config.yaml
n_layer: 14
d_model: 192
n_head: 6
n_kv_head: 6
head_dim: 32
d_mlp: 960
vocab_size: 1024
activation: "tanh_gelu"
norm: "layernorm"
norm_place: "pre"
norm_eps: 1e-05
positions: "learned"
qk_norm: false
attn_scale: 0.177
bias: "none"
tie_embeddings: true
parallel_block: true
init: "normal"
init_std_qkv: 0.0361
init_std_o: 0.00681
init_std_up: 0.0361
init_std_down: 0.00681
optimizer: "muon_variant"
lr: 0.00182
beta1: 0.9
weight_decay: 0.084
lr_head: 0.00712
grad_clip: 1.0
warmup_steps: 200
schedule: "wsd"
decay_fraction: 0.851
decay_shape: "linear"
final_lr_fraction: 0.05
batch_tokens: 32768
seq_len: 512
doc_mask: false
train_tokens: 159800000
steps: 4877
dataset: "wikipedia_en"
MLP neurons of a small language model. Each row is named by its layer, matrix (up: input weights; down: output weights) and neuron, and shows model dimensions 0-63. Each number is 200 + 40 x the weight over its row's rms, rounded and kept within 0 to 999.
After each neuron's rows, "fires after" lists the tokens most often just before its 100 highest values on Wikipedia text that the model never trained on; "fires on" lists the tokens most often at its 100 highest values on Wikipedia text that the model never trained on.

L6.up228,128,175,176,171,211,189,179,196,165,165,183,228,197,181,224,245,246,201,176,138,173,207,217,251,230,198,188,229,184,165,273,251,207,146,236,233,189,208,194,193,227,255,217,252,213,196,200,286,238,137,253,270,167,163,279,230,258,188,142,169,169,181,160,215
L6.down228,197,145,179,194,188,140,207,166,239,216,201,173,239,177,228,124,134,178,209,170,230,147,273,224,121,224,164,188,139,228,197,160,227,149,177,219,239,211,129,272,281,247,167,164,161,169,202,166,202,236,224,89,156,236,207,194,222,204,226,146,259,249,169,190
fires after: " ass", " an", "vel", "g", " T"
fires on: "et", "ot", "op", "ip", "iet"

L9.up847,143,159,176,177,230,239,247,189,194,195,279,226,200,226,194,199,207,211,203,238,155,167,247,225,154,195,249,267,182,240,168,224,177,162,157,190,204,220,222,163,195,179,202,251,215,215,204,264,217,206,158,271,223,268,196,177,161,153,174,219,139,138,241,182
L9.down847,218,166,202,246,247,163,162,172,195,175,163,156,219,191,166,264,178,220,214,257,204,209,256,115,207,195,186,181,178,244,208,128,218,157,212,122,137,223,151,220,241,174,174,171,290,209,223,254,186,241,172,124,238,230,220,232,203,121,263,256,312,248,259,232
fires after: "0", " her", "f", " ", "le"
fires on: " |", " h", "an"

L4.up324,231,197,249,159,264,178,220,141,234,269,182,234,231,195,216,139,218,224,184,175,217,109,215,183,296,233,169,215,206,257,131,201,257,204,176,199,203,308,208,233,166,111,287,261,231,193,233,168,203,161,200,200,155,211,240,123,226,221,238,190,165,135,166,230
L4.down324,226,176,171,172,179,234,216,143,218,180,222,255,217,148,159,209,172,243,184,191,218,172,170,188,239,228,228,182,195,73,242,183,253,213,221,205,146,173,156,184,227,283,148,215,97,197,147,261,177,208,111,117,205,248,167,219,192,227,279,194,186,203,238,256
fires after: " a", " his", " the", " her", "'s"
fires on: " f", " h", " b", " m"

L4.up722,132,268,214,210,193,199,180,208,179,181,277,191,187,207,227,153,227,191,295,172,245,121,230,273,218,189,196,190,224,201,226,287,187,155,213,189,155,124,212,205,205,199,204,225,240,198,237,202,182,241,270,197,188,275,192,193,174,149,179,173,155,239,192,193
L4.down722,213,182,137,237,244,245,243,196,240,163,190,205,179,239,201,152,145,215,259,159,224,179,180,172,268,190,207,228,168,169,198,175,142,107,221,160,211,208,191,99,225,153,226,157,208,225,181,199,202,204,193,276,204,208,207,165,203,154,125,212,257,166,210,309
fires after: " Col", "19", "it", "e", " Comm", "ge"
fires on: "le", " L", "te", "un", "9", " Re"

L6.up251,176,186,271,136,178,161,202,242,207,204,269,182,208,157,195,230,161,295,178,219,229,181,260,147,275,199,157,154,211,219,195,283,196,128,196,208,224,225,157,232,226,188,193,228,225,105,206,248,267,203,131,139,223,206,210,142,161,156,130,221,174,214,193,233
L6.down251,229,194,124,237,138,228,223,210,129,137,183,176,249,142,167,225,206,192,164,216,113,215,148,182,212,189,207,215,195,164,224,201,207,252,192,206,158,250,186,222,207,318,168,163,180,206,228,200,135,301,160,212,239,269,171,191,164,165,215,198,215,150,180,212
fires after: " Y", " the", "l", " her", " H", "'s"
fires on: " h", "ork", "am", "ale", "on", " j"

L7.up846,181,238,206,173,174,169,191,148,225,205,274,239,252,229,141,268,182,215,230,222,238,181,190,189,179,184,210,159,151,166,285,214,233,188,161,148,181,199,187,141,187,195,208,164,193,242,236,168,195,151,192,173,161,156,210,201,200,174,192,183,180,253,225,236
L7.down846,152,142,192,192,177,255,233,171,266,208,158,199,168,171,223,193,182,178,180,165,228,218,190,171,209,218,219,179,172,187,295,39,237,202,232,220,213,195,207,211,183,210,214,176,221,185,289,223,236,194,184,144,152,256,150,232,169,226,190,204,230,194,173,215
fires after: " d", " p", "op", " O", " pr", "D"
fires on: "ric", "im", "'", "ed", "ul", "es"

L4.up931,232,230,202,198,126,170,219,183,256,255,203,224,193,168,207,231,173,209,221,215,239,174,291,230,252,173,209,174,148,189,213,276,158,205,255,173,251,240,204,203,280,155,217,234,201,235,128,250,192,189,227,208,210,135,220,229,231,160,186,266,154,153,220,237
L4.down931,236,196,246,144,208,226,167,301,145,179,245,229,164,203,167,171,138,217,211,208,195,247,169,258,235,196,240,262,167,149,204,266,293,211,229,155,164,142,210,236,173,197,185,232,176,212,255,191,172,188,174,161,182,275,195,202,217,199,224,285,125,126,247,220
fires after: " d", " b", " D", "-", " f", " spec"
fires on: "ied", "orn", "ate", "amily", "ies", ":"

L6.up469,175,220,257,222,159,180,211,156,213,190,281,189,219,210,232,253,201,160,163,251,168,207,168,307,183,286,129,202,248,174,175,224,141,188,199,202,229,204,226,145,203,232,239,169,255,169,228,81,240,150,200,240,228,247,164,122,185,227,179,126,177,262,205,223
L6.down469,235,257,143,175,192,259,194,207,179,218,147,313,219,198,170,207,229,203,228,234,182,196,207,152,228,173,307,196,217,157,181,185,219,258,214,273,214,228,205,165,232,198,260,201,232,219,237,254,189,243,195,159,117,157,268,181,183,145,191,240,171,184,179,236
fires after: "oc", " Ch", " Con", " Pr", " comp", " C"
fires on: "r", "he", "t", "ad", "l", "im"

L6.up412,177,232,269,178,114,196,210,194,160,253,173,221,225,199,252,252,187,184,187,119,214,166,230,176,211,114,205,178,157,207,248,140,238,198,195,108,149,232,206,156,209,123,160,181,243,255,228,231,189,148,230,132,214,163,205,281,171,243,146,188,143,234,194,311
L6.down412,258,242,296,210,220,192,250,241,198,174,258,233,182,184,157,229,186,194,161,192,77,139,232,120,198,243,260,218,162,247,273,108,168,179,191,239,232,214,228,175,219,199,165,232,169,197,190,243,228,161,183,234,188,183,208,135,172,264,229,154,198,265,199,190
fires after: " on", " O", " L", " th", " On", " w"
fires on: "ro", "st", " to", "l", "ew"

L6.up135,309,223,178,233,222,261,226,229,240,227,210,245,161,195,272,200,175,198,253,177,239,170,162,211,173,172,190,154,223,256,232,230,171,187,189,187,283,206,189,199,256,203,210,219,212,182,56,177,183,217,155,225,208,187,217,129,195,204,249,192,114,187,231,206
L6.down135,245,157,117,172,179,215,234,248,244,230,118,191,162,224,213,173,171,246,158,232,244,219,138,192,177,180,153,173,194,245,273,213,250,206,205,183,186,163,206,226,202,211,200,189,197,250,290,192,204,228,318,133,263,225,153,179,180,126,197,178,185,155,192,215
fires after: " d", " f", " b", " B", " D"
fires on: "et", "y", "es", "el", "a"

L7.up305,141,211,213,208,212,221,216,225,123,190,197,167,202,192,153,112,185,246,218,195,171,209,165,158,214,263,138,129,197,207,178,223,198,253,174,245,252,129,150,183,155,235,200,192,269,226,294,167,182,174,254,132,253,296,194,252,263,179,177,211,223,204,202,193
L7.down305,252,176,239,198,150,251,124,205,201,231,196,204,263,149,230,232,190,159,202,245,214,225,244,172,260,124,241,159,198,198,186,239,191,253,197,133,250,210,143,232,259,232,263,247,169,261,163,168,231,171,254,188,136,174,269,203,289,231,152,218,206,122,192,214
fires after: " Col", "r", " cons", "or", "an", "ol"
fires on: "le", "id", "ad", "on", "ess"

L6.up786,170,167,244,221,164,227,300,291,210,164,177,279,205,138,151,216,156,218,183,178,285,276,252,242,211,233,241,131,216,212,176,212,187,214,244,204,103,93,244,218,136,192,293,213,158,254,191,290,218,194,197,203,169,143,232,222,211,173,213,197,241,253,171,240
L6.down786,155,207,251,197,269,161,178,174,120,196,215,197,192,214,196,206,278,205,275,210,189,166,199,277,174,187,225,284,175,199,194,145,231,222,178,249,245,266,168,238,258,162,144,193,236,145,244,193,215,210,155,189,270,238,104,184,199,209,201,225,189,145,189,239
fires after: "le", "ig", "on", "du", " loc", "or"
fires on: "ge", "ial", "inal", ",", "ction"

L6.up946,189,190,239,163,174,182,247,192,113,250,208,209,87,189,230,187,191,219,182,183,177,206,240,137,194,180,189,137,185,213,138,194,180,175,202,261,209,131,192,184,220,247,148,210,192,168,195,238,211,169,226,112,234,276,170,262,184,230,168,131,103,172,179,144
L6.down946,203,258,159,145,290,105,201,231,230,192,237,213,191,209,244,186,191,285,216,187,196,176,174,170,140,116,148,283,227,253,196,245,220,196,149,296,131,245,116,186,123,189,252,209,125,164,193,167,258,202,259,173,152,201,180,227,208,222,194,212,204,255,161,220
fires after: " res", " att", "t", " sec", " j", " his"
fires on: "end", "p", "ear", "ond"

L4.up279,178,162,178,211,272,181,176,236,198,221,265,191,155,136,197,242,275,221,153,199,163,175,203,259,195,249,173,204,207,200,196,235,186,188,254,171,208,161,225,144,145,221,155,285,171,200,188,188,253,251,163,161,193,236,153,240,213,243,244,194,159,227,189,181
L4.down279,191,211,148,194,157,246,138,182,197,230,185,189,176,249,178,141,267,197,295,259,174,223,258,212,205,217,221,193,173,131,186,196,184,263,148,186,240,194,260,164,186,235,193,214,170,123,191,213,187,236,200,104,224,210,215,180,247,254,166,246,201,222,158,180
fires after: " j", " Y", " y", "h", " wh", " m"
fires on: "os", "oin", "od", "ose", "oun"

L6.up481,168,155,134,207,190,243,168,218,284,201,129,219,234,270,204,208,118,179,178,248,181,174,211,195,195,198,188,168,138,233,240,193,221,164,203,178,235,144,210,143,233,204,159,171,205,235,164,121,173,122,213,164,245,205,176,199,146,156,220,221,217,157,232,242
L6.down481,236,146,286,228,233,153,170,181,239,157,250,234,221,173,177,84,264,173,155,303,223,237,273,229,207,224,243,211,247,192,146,199,195,193,160,213,186,217,150,218,68,212,217,152,214,216,208,264,208,145,168,245,174,209,181,173,127,207,239,239,259,201,253,169
fires after: " d", " D", " n", " im", " k", " "
fires on: "ist", "m", "est", "end", "em", "rom"

L11.up952,271,268,186,219,200,245,196,274,308,229,267,260,140,204,197,243,180,249,207,220,188,154,268,89,152,151,273,168,214,250,196,258,210,163,177,168,211,124,146,227,153,188,193,236,273,235,178,159,254,152,240,213,199,197,156,158,228,119,179,247,242,220,222,169
L11.down952,144,175,180,245,199,132,272,204,208,190,133,133,275,226,160,205,189,182,241,254,205,135,206,273,174,232,236,121,230,201,231,154,220,139,240,211,222,168,187,158,179,203,173,261,147,230,161,218,226,269,175,227,218,248,178,165,198,244,166,186,187,213,153,197
fires after: " ", " p", " P", " v", " (", " D"
fires on: ".", "1", "h", "2", "3", "enn"

L4.up431,227,178,206,233,203,219,127,240,328,156,257,187,231,186,195,269,145,204,219,124,134,188,138,191,189,229,259,226,202,256,200,114,231,148,212,226,195,184,176,175,257,183,223,260,150,287,131,219,271,195,214,201,185,187,251,242,146,174,175,257,240,179,174,182
L4.down431,203,197,280,157,142,186,293,221,157,207,114,104,159,123,197,213,194,170,162,176,250,258,214,183,182,217,238,213,198,169,225,293,211,165,201,195,244,166,251,200,200,147,157,178,194,189,240,213,218,248,232,201,179,180,258,218,146,198,181,125,127,224,235,210
fires after: " st", " h", " se", " le", "h", " e"
fires on: "art", "ver", "ouse", "old", "ft", "ort"

L10.up29,253,226,260,279,235,171,203,182,227,219,208,218,211,212,233,235,214,157,112,236,209,168,244,170,302,142,183,235,227,260,226,227,172,171,168,182,249,159,186,211,220,165,213,201,186,158,191,221,171,175,193,230,157,287,215,166,166,260,230,213,161,195,163,219
L10.down29,166,176,173,251,187,247,155,204,211,195,161,236,211,125,196,194,220,289,296,184,226,164,221,200,139,241,157,221,238,132,112,167,248,229,175,175,146,239,261,238,279,198,220,182,213,254,210,203,191,237,121,199,232,122,213,264,247,138,180,258,219,253,200,166
fires after: " t", " T", "t"
fires on: "em", "im", "w", "ra", " a", "y"

L9.up337,182,147,175,252,270,209,239,242,196,214,160,184,272,191,182,207,184,170,224,171,213,271,169,191,284,222,234,173,238,196,180,263,177,136,258,191,216,181,221,203,192,129,215,231,240,251,186,247,195,213,168,224,212,195,147,215,114,159,245,191,300,172,192,157
L9.down337,249,171,167,187,243,217,196,225,136,223,228,225,158,209,227,187,133,250,231,254,280,217,226,217,256,266,170,217,206,277,158,239,202,94,111,203,176,220,249,229,202,167,198,161,182,132,178,212,200,154,229,271,186,174,219,147,233,165,271,221,250,221,192,204
fires after: " s", " S", " ex", " pre", "s", " T"
fires on: "ur", "c", "up", " sup", " cont", "t"

L11.up407,157,213,148,223,198,132,213,190,220,204,243,198,188,244,194,190,235,154,218,219,187,162,149,140,228,259,246,215,160,219,169,180,226,201,212,161,252,216,218,119,124,166,197,245,183,175,138,188,188,250,203,179,171,160,259,286,220,271,238,166,172,195,238,180
L11.down407,203,216,188,205,171,204,204,174,256,170,180,197,211,80,197,243,157,152,168,183,208,246,219,237,107,238,144,149,242,189,123,235,215,240,226,179,171,210,176,188,198,157,128,164,214,126,246,261,190,161,155,232,243,258,175,237,209,170,191,258,313,227,262,246
fires after: "iv", "ain", "m", "ur", "p", " work"
fires on: "ing", "ed", "r", "s", "it", "e"

L6.up753,201,210,200,179,240,168,157,209,189,218,186,157,163,206,201,146,151,214,270,151,238,151,244,189,239,164,155,248,128,148,148,191,230,145,212,194,191,226,152,168,239,156,189,170,213,245,270,168,201,234,204,173,168,257,229,231,204,239,228,144,201,209,192,128
L6.down753,217,214,223,159,192,216,244,121,212,208,185,173,256,258,175,238,220,142,164,208,253,180,201,247,145,195,229,153,192,146,151,201,152,221,256,267,272,202,265,225,120,243,201,221,185,178,172,157,131,227,110,202,204,189,130,236,204,221,232,179,206,142,196,274
fires after: " one", " play", "ed", " rele", "2"
fires on: "ed", " of", " with", "ing", "-", "ased"

L6.up640,234,229,174,176,182,204,266,165,153,261,138,168,180,167,282,173,155,167,71,165,183,198,219,213,275,179,245,184,222,289,195,174,163,180,216,179,164,261,181,159,237,221,201,281,248,189,166,142,209,211,189,215,155,227,193,160,180,192,221,201,206,229,154,205
L6.down640,159,177,193,142,200,235,190,243,231,207,188,175,203,165,215,162,181,201,259,206,222,185,214,171,190,181,130,205,135,175,221,212,141,175,119,298,252,135,150,236,233,168,176,155,164,243,169,252,145,214,192,170,184,166,194,175,223,169,203,197,196,189,217,188
fires after: "A", "R", " A", "T", "C"
fires on: "A", "z", "Z", "S", "E"

L4.up226,247,218,196,185,171,155,216,239,193,238,242,247,110,158,213,184,179,208,219,269,163,135,252,151,166,122,171,182,178,247,228,247,224,176,251,259,208,203,146,224,145,146,210,173,233,273,62,230,215,175,240,145,231,186,218,191,180,187,172,248,136,187,228,231
L4.down226,197,232,227,211,190,244,255,228,195,198,110,197,239,174,277,175,192,162,238,179,243,164,223,175,230,207,155,258,185,157,252,186,158,289,214,168,253,317,232,154,183,177,218,139,260,170,236,180,259,117,193,159,200,107,197,173,235,195,277,190,219,237,142,136
fires after: " ", " (", " W", " F"
fires on: "1", "2", "0", ":", ".", "eb"

L6.up699,185,264,227,135,251,220,160,159,156,217,271,200,197,192,186,184,224,191,188,175,213,210,208,165,231,172,139,242,130,214,280,280,240,207,239,236,162,226,183,221,214,242,175,316,206,173,193,176,199,193,139,200,247,258,217,282,206,246,174,163,176,191,158,161
L6.down699,207,260,150,185,195,204,251,151,208,203,179,194,268,220,165,192,144,251,219,215,254,228,137,200,204,162,211,167,168,236,241,217,188,243,237,211,230,232,212,114,167,169,143,210,164,162,202,174,282,182,211,211,205,207,189,214,138,210,201,180,248,200,247,171
fires after: " T", " p", " P", "oin", "T", "urn"
fires on: "op", "ot", "ted", "out", "ag", "om"

L7.up616,205,181,212,252,142,207,192,218,216,127,212,249,176,130,211,180,173,150,180,218,220,190,160,244,232,209,228,143,158,136,284,241,211,136,226,187,178,169,263,225,233,202,227,196,203,249,167,177,263,259,247,168,176,218,229,162,161,148,215,193,145,197,148,183
L7.down616,174,232,208,185,194,185,225,203,173,154,218,205,215,127,149,224,219,227,178,178,135,253,249,201,239,188,171,194,178,218,191,168,193,153,246,270,157,211,244,183,266,101,174,176,169,220,195,177,187,227,227,201,236,193,167,227,169,197,238,170,195,168,189,206
fires after: " j", " s", " J", " w"
fires on: "ent", "ust", "our", " would", "a"

L11.up757,220,278,198,278,261,148,208,174,193,173,192,229,154,213,187,253,169,186,177,187,259,199,207,181,174,210,244,223,228,229,204,257,171,164,215,206,255,249,208,187,224,246,233,194,196,186,247,255,199,191,179,189,179,225,234,254,167,184,230,156,138,189,163,208
L11.down757,135,204,157,218,189,170,203,224,190,181,231,228,260,185,243,231,119,260,234,260,199,175,127,241,194,241,187,188,210,183,227,177,192,302,223,253,176,143,218,156,215,159,207,193,180,235,185,147,179,161,241,281,185,161,175,147,231,177,160,214,221,150,145,243
fires after: " T", " t", "et", "t", " cont", " is"
fires on: "ur", "r", "re", "ro", "a", " a"

L6.up795,168,270,195,209,206,134,267,226,109,212,187,242,247,144,165,191,225,177,189,151,163,257,198,207,228,170,207,187,231,220,174,139,228,144,217,88,254,252,273,245,233,309,220,207,189,146,235,228,222,224,237,199,139,204,206,182,173,256,156,158,194,291,148,159
L6.down795,151,220,151,184,179,172,239,276,214,197,185,198,184,175,266,209,184,219,144,152,250,187,217,202,221,162,255,198,273,219,218,171,145,203,234,180,222,202,189,153,258,157,113,139,185,200,272,232,170,219,165,184,179,138,179,296,244,142,241,204,154,164,176,165
fires after: " o", " O", "O", "a", " l"
fires on: "wn", "per", "ific", "ur", " rel", "ul"

L11.up625,230,180,202,241,194,142,176,182,250,192,242,271,224,187,183,248,140,188,245,180,196,215,204,209,186,198,168,166,157,205,243,94,172,217,135,178,236,220,210,143,156,144,239,212,287,236,176,277,206,179,230,178,205,246,193,198,112,150,181,200,163,179,254,201
L11.down625,161,157,206,233,193,258,206,250,311,159,200,203,135,192,227,175,164,234,227,242,194,222,201,245,254,182,202,247,189,165,139,181,226,163,182,117,183,143,190,201,176,203,163,198,217,190,177,169,214,101,203,151,211,193,183,247,254,194,193,264,96,174,235,194
fires after: " pr", " C", " R", " d", " D", " c"
fires on: "ro", "im", "es", " S", "is"

L7.up589,185,273,167,259,91,223,213,229,226,186,266,235,195,139,177,239,157,141,238,238,166,196,163,222,236,181,226,204,150,199,122,199,200,192,218,144,180,157,186,137,191,198,237,197,218,174,247,202,125,137,250,136,230,227,193,206,143,146,187,208,210,249,105,171
L7.down589,178,157,204,168,297,236,207,198,152,271,155,200,205,244,252,215,211,244,170,188,187,183,228,164,141,138,145,216,221,209,218,212,231,273,244,217,180,326,206,243,244,187,287,247,203,155,187,196,212,197,202,228,177,218,203,172,212,176,209,207,200,161,206,218
fires after: " l", " L", " St", "|", " w"
fires on: "ab", "and", "ev", " rel", "os", "e"

L4.up869,190,142,265,181,222,159,133,244,185,133,214,189,205,204,151,200,230,214,237,201,201,141,191,182,205,143,220,185,111,208,124,204,237,198,205,193,207,241,249,211,135,190,185,244,130,184,215,172,251,158,173,202,215,201,159,222,154,188,230,246,145,194,142,194
L4.down869,271,205,186,157,184,280,118,155,247,233,239,198,250,240,152,160,155,101,234,188,184,152,164,237,94,215,250,205,242,240,170,261,261,233,233,187,221,255,207,163,220,191,200,144,178,262,212,235,256,219,242,212,195,219,152,207,230,142,225,242,179,175,230,165
fires after: " U", " W", " T", " S"
fires on: "p", "ot", "od", "ill", "ob", "eb"

L6.up816,212,206,188,203,181,207,186,246,265,239,237,171,98,181,211,166,178,213,179,275,267,172,187,174,161,190,220,181,238,220,223,223,224,209,205,242,230,220,234,194,186,187,240,222,212,127,207,166,227,186,209,203,177,153,221,107,245,244,204,231,172,131,200,184
L6.down816,215,209,214,184,221,219,154,184,280,230,143,178,202,167,169,182,179,249,229,207,158,266,239,215,150,220,195,233,222,247,187,152,184,224,177,235,248,208,222,166,215,223,245,120,134,204,155,229,133,138,150,157,218,203,219,189,176,182,229,157,232,258,222,228
fires after: " m", " l", " Mar", " M", " pr", " b"
fires on: "ark", "us", "ine", "ack", "in", "ak"

L7.up933,246,159,196,309,168,129,151,241,174,198,165,267,231,112,157,210,127,172,186,153,232,170,172,149,203,186,245,197,215,191,157,135,239,211,171,189,190,144,170,190,171,248,224,238,125,173,156,270,169,226,144,243,184,124,218,149,114,214,110,273,224,244,298,228
L7.down933,175,230,194,174,145,197,243,230,202,233,153,212,198,114,196,251,196,232,160,176,173,153,187,261,221,181,214,239,172,179,290,286,139,265,176,233,207,149,259,228,198,162,173,148,250,199,196,156,235,215,227,121,217,114,188,208,211,228,194,106,175,163,189,190
fires after: " w", " st", "h", " f", " e", " pl"
fires on: "ell", "\"", "ent", "ite", "ru", "ver"

L9.up364,225,182,158,152,157,207,168,172,260,252,189,177,254,166,180,157,156,152,190,212,212,169,192,233,173,202,242,136,202,238,279,269,186,149,244,217,126,180,177,241,198,153,228,263,176,247,161,202,55,218,186,223,170,238,190,271,170,220,196,137,179,159,229,169
L9.down364,278,244,185,165,298,173,207,139,198,246,196,251,172,217,198,261,173,171,218,148,154,158,206,278,146,102,163,239,204,178,116,175,146,153,218,177,171,229,212,157,220,242,235,155,219,165,187,133,207,129,210,205,174,217,139,243,157,247,194,252,175,217,144,244
fires after: " B", "e", "b", " b", "o", " G"
fires on: "el", "ur", "ir", "ut", "er", "ach"

L6.up178,212,276,269,185,201,186,180,218,249,215,186,216,165,169,194,180,235,133,177,212,240,172,243,252,231,182,249,157,208,124,168,165,178,205,187,199,176,226,249,150,157,192,143,197,249,213,275,262,195,97,133,216,205,197,150,270,224,174,131,258,162,206,174,234
L6.down178,213,189,156,257,280,225,215,175,173,218,175,190,214,87,185,174,241,127,286,232,239,228,261,131,182,173,247,181,204,161,219,192,160,230,207,190,173,145,266,210,242,201,253,166,225,167,225,216,235,244,222,249,237,293,252,223,174,222,225,207,179,229,250,135
fires after: " O", " A", "ad", " C", " o", " a"
fires on: "wn", "em", "w", "el", "ud", "le"

L7.up88,126,178,303,210,206,232,118,187,287,276,201,215,125,165,209,136,250,182,195,173,212,283,154,199,192,192,149,191,227,213,192,198,222,202,221,85,200,243,197,216,144,190,171,123,194,260,273,146,225,141,200,205,183,186,206,219,219,163,201,201,162,209,207,240
L7.down88,185,178,115,159,231,244,225,210,126,198,205,199,231,189,178,220,211,210,238,208,162,206,236,221,242,177,170,176,165,223,233,197,206,172,204,267,171,145,268,164,242,221,205,224,186,134,181,222,174,220,191,223,198,226,239,171,127,243,139,224,208,187,216,269
fires after: " b", " dec", " W", " w", " C", " c"
fires on: "orn", "all", "id", " to"

L6.up735,113,249,237,177,237,238,132,191,158,184,200,144,128,193,141,180,251,252,137,229,208,259,139,255,217,235,159,197,252,255,228,274,246,161,221,166,201,222,190,173,261,253,187,307,192,187,227,169,208,185,200,191,188,183,253,206,206,248,247,208,212,134,141,161
L6.down735,238,188,129,214,255,156,214,167,187,285,191,266,201,198,234,143,158,191,252,181,203,177,180,226,236,187,214,182,217,129,210,216,196,224,142,207,220,146,191,259,177,172,185,130,167,252,264,222,253,182,165,173,185,241,179,214,157,201,256,143,237,229,264,118
fires after: " T", "T", "urn"
fires on: "O", "ot", "ec", "out", "h", "et"

L9.up470,157,215,198,266,170,279,235,169,176,226,195,214,225,297,172,209,155,176,191,156,270,226,269,200,216,282,177,103,144,222,156,151,204,186,253,170,212,204,191,159,161,132,192,206,196,177,228,199,134,186,204,184,186,298,182,247,99,186,185,200,228,234,175,243
L9.down470,204,277,233,95,223,200,201,251,131,158,197,155,214,212,190,254,181,206,221,199,168,208,205,178,222,223,175,263,181,253,218,207,204,198,252,225,198,175,117,184,116,253,253,188,180,205,238,198,237,232,183,234,241,211,183,203,211,237,212,208,181,138,296,215
fires after: "t", "ct", "oc", "est", "ed", "th"
fires on: "an", "in", "i", "r", "p"

L6.up150,213,237,178,182,222,191,159,284,188,173,222,199,172,154,162,146,167,250,184,215,150,158,141,183,166,247,219,236,283,127,200,178,253,201,261,248,180,256,183,173,227,238,146,211,235,213,186,206,274,211,200,210,211,203,266,178,184,229,193,304,161,199,218,209
L6.down150,137,175,197,117,215,178,152,183,210,205,161,212,261,172,152,172,233,204,179,265,212,191,182,250,270,234,199,195,196,180,210,277,189,267,208,184,140,263,185,159,226,187,154,193,244,227,229,191,140,230,126,238,208,228,246,192,225,224,125,182,184,215,264,159
fires after: " was", " dec", "°", " b", " W", "b"
fires on: " b", "orn", "N", "eb", "id", "l"

L11.up78,120,198,180,191,184,235,228,135,202,182,205,203,218,154,244,210,193,179,193,226,195,147,255,162,199,176,298,262,234,257,239,203,303,251,144,144,171,148,203,171,114,198,229,227,142,196,241,191,184,264,236,262,159,249,177,176,204,172,263,243,167,200,219,211
L11.down78,146,196,200,183,185,202,208,158,176,234,127,216,315,266,138,180,235,181,185,251,238,256,187,167,225,250,202,160,217,235,239,198,257,243,233,282,174,205,224,199,234,252,196,162,225,212,188,188,222,244,196,132,211,228,195,214,160,240,200,332,126,160,184,266
fires after: " P", " p", "le", " ", "f"
fires on: "ort", "ar", " s", "ul", "h"

L4.up496,177,211,158,211,141,241,196,164,151,166,256,230,197,141,202,142,263,188,210,152,233,242,153,191,229,209,207,178,209,132,196,223,230,266,171,284,201,207,181,167,283,165,224,216,172,193,186,171,227,187,226,224,222,263,236,254,256,219,106,158,195,273,185,196
L4.down496,177,187,199,156,141,312,179,199,238,250,215,191,246,190,193,193,204,153,220,249,115,214,163,248,170,186,210,118,228,193,199,216,184,193,165,80,267,207,187,258,175,187,121,169,232,214,223,237,237,240,185,188,216,186,240,219,179,208,257,177,249,134,249,192
fires after: " C", " c", "an", "C", " Col", " St"
fires on: "ad", "on", "ast", "od", "ust"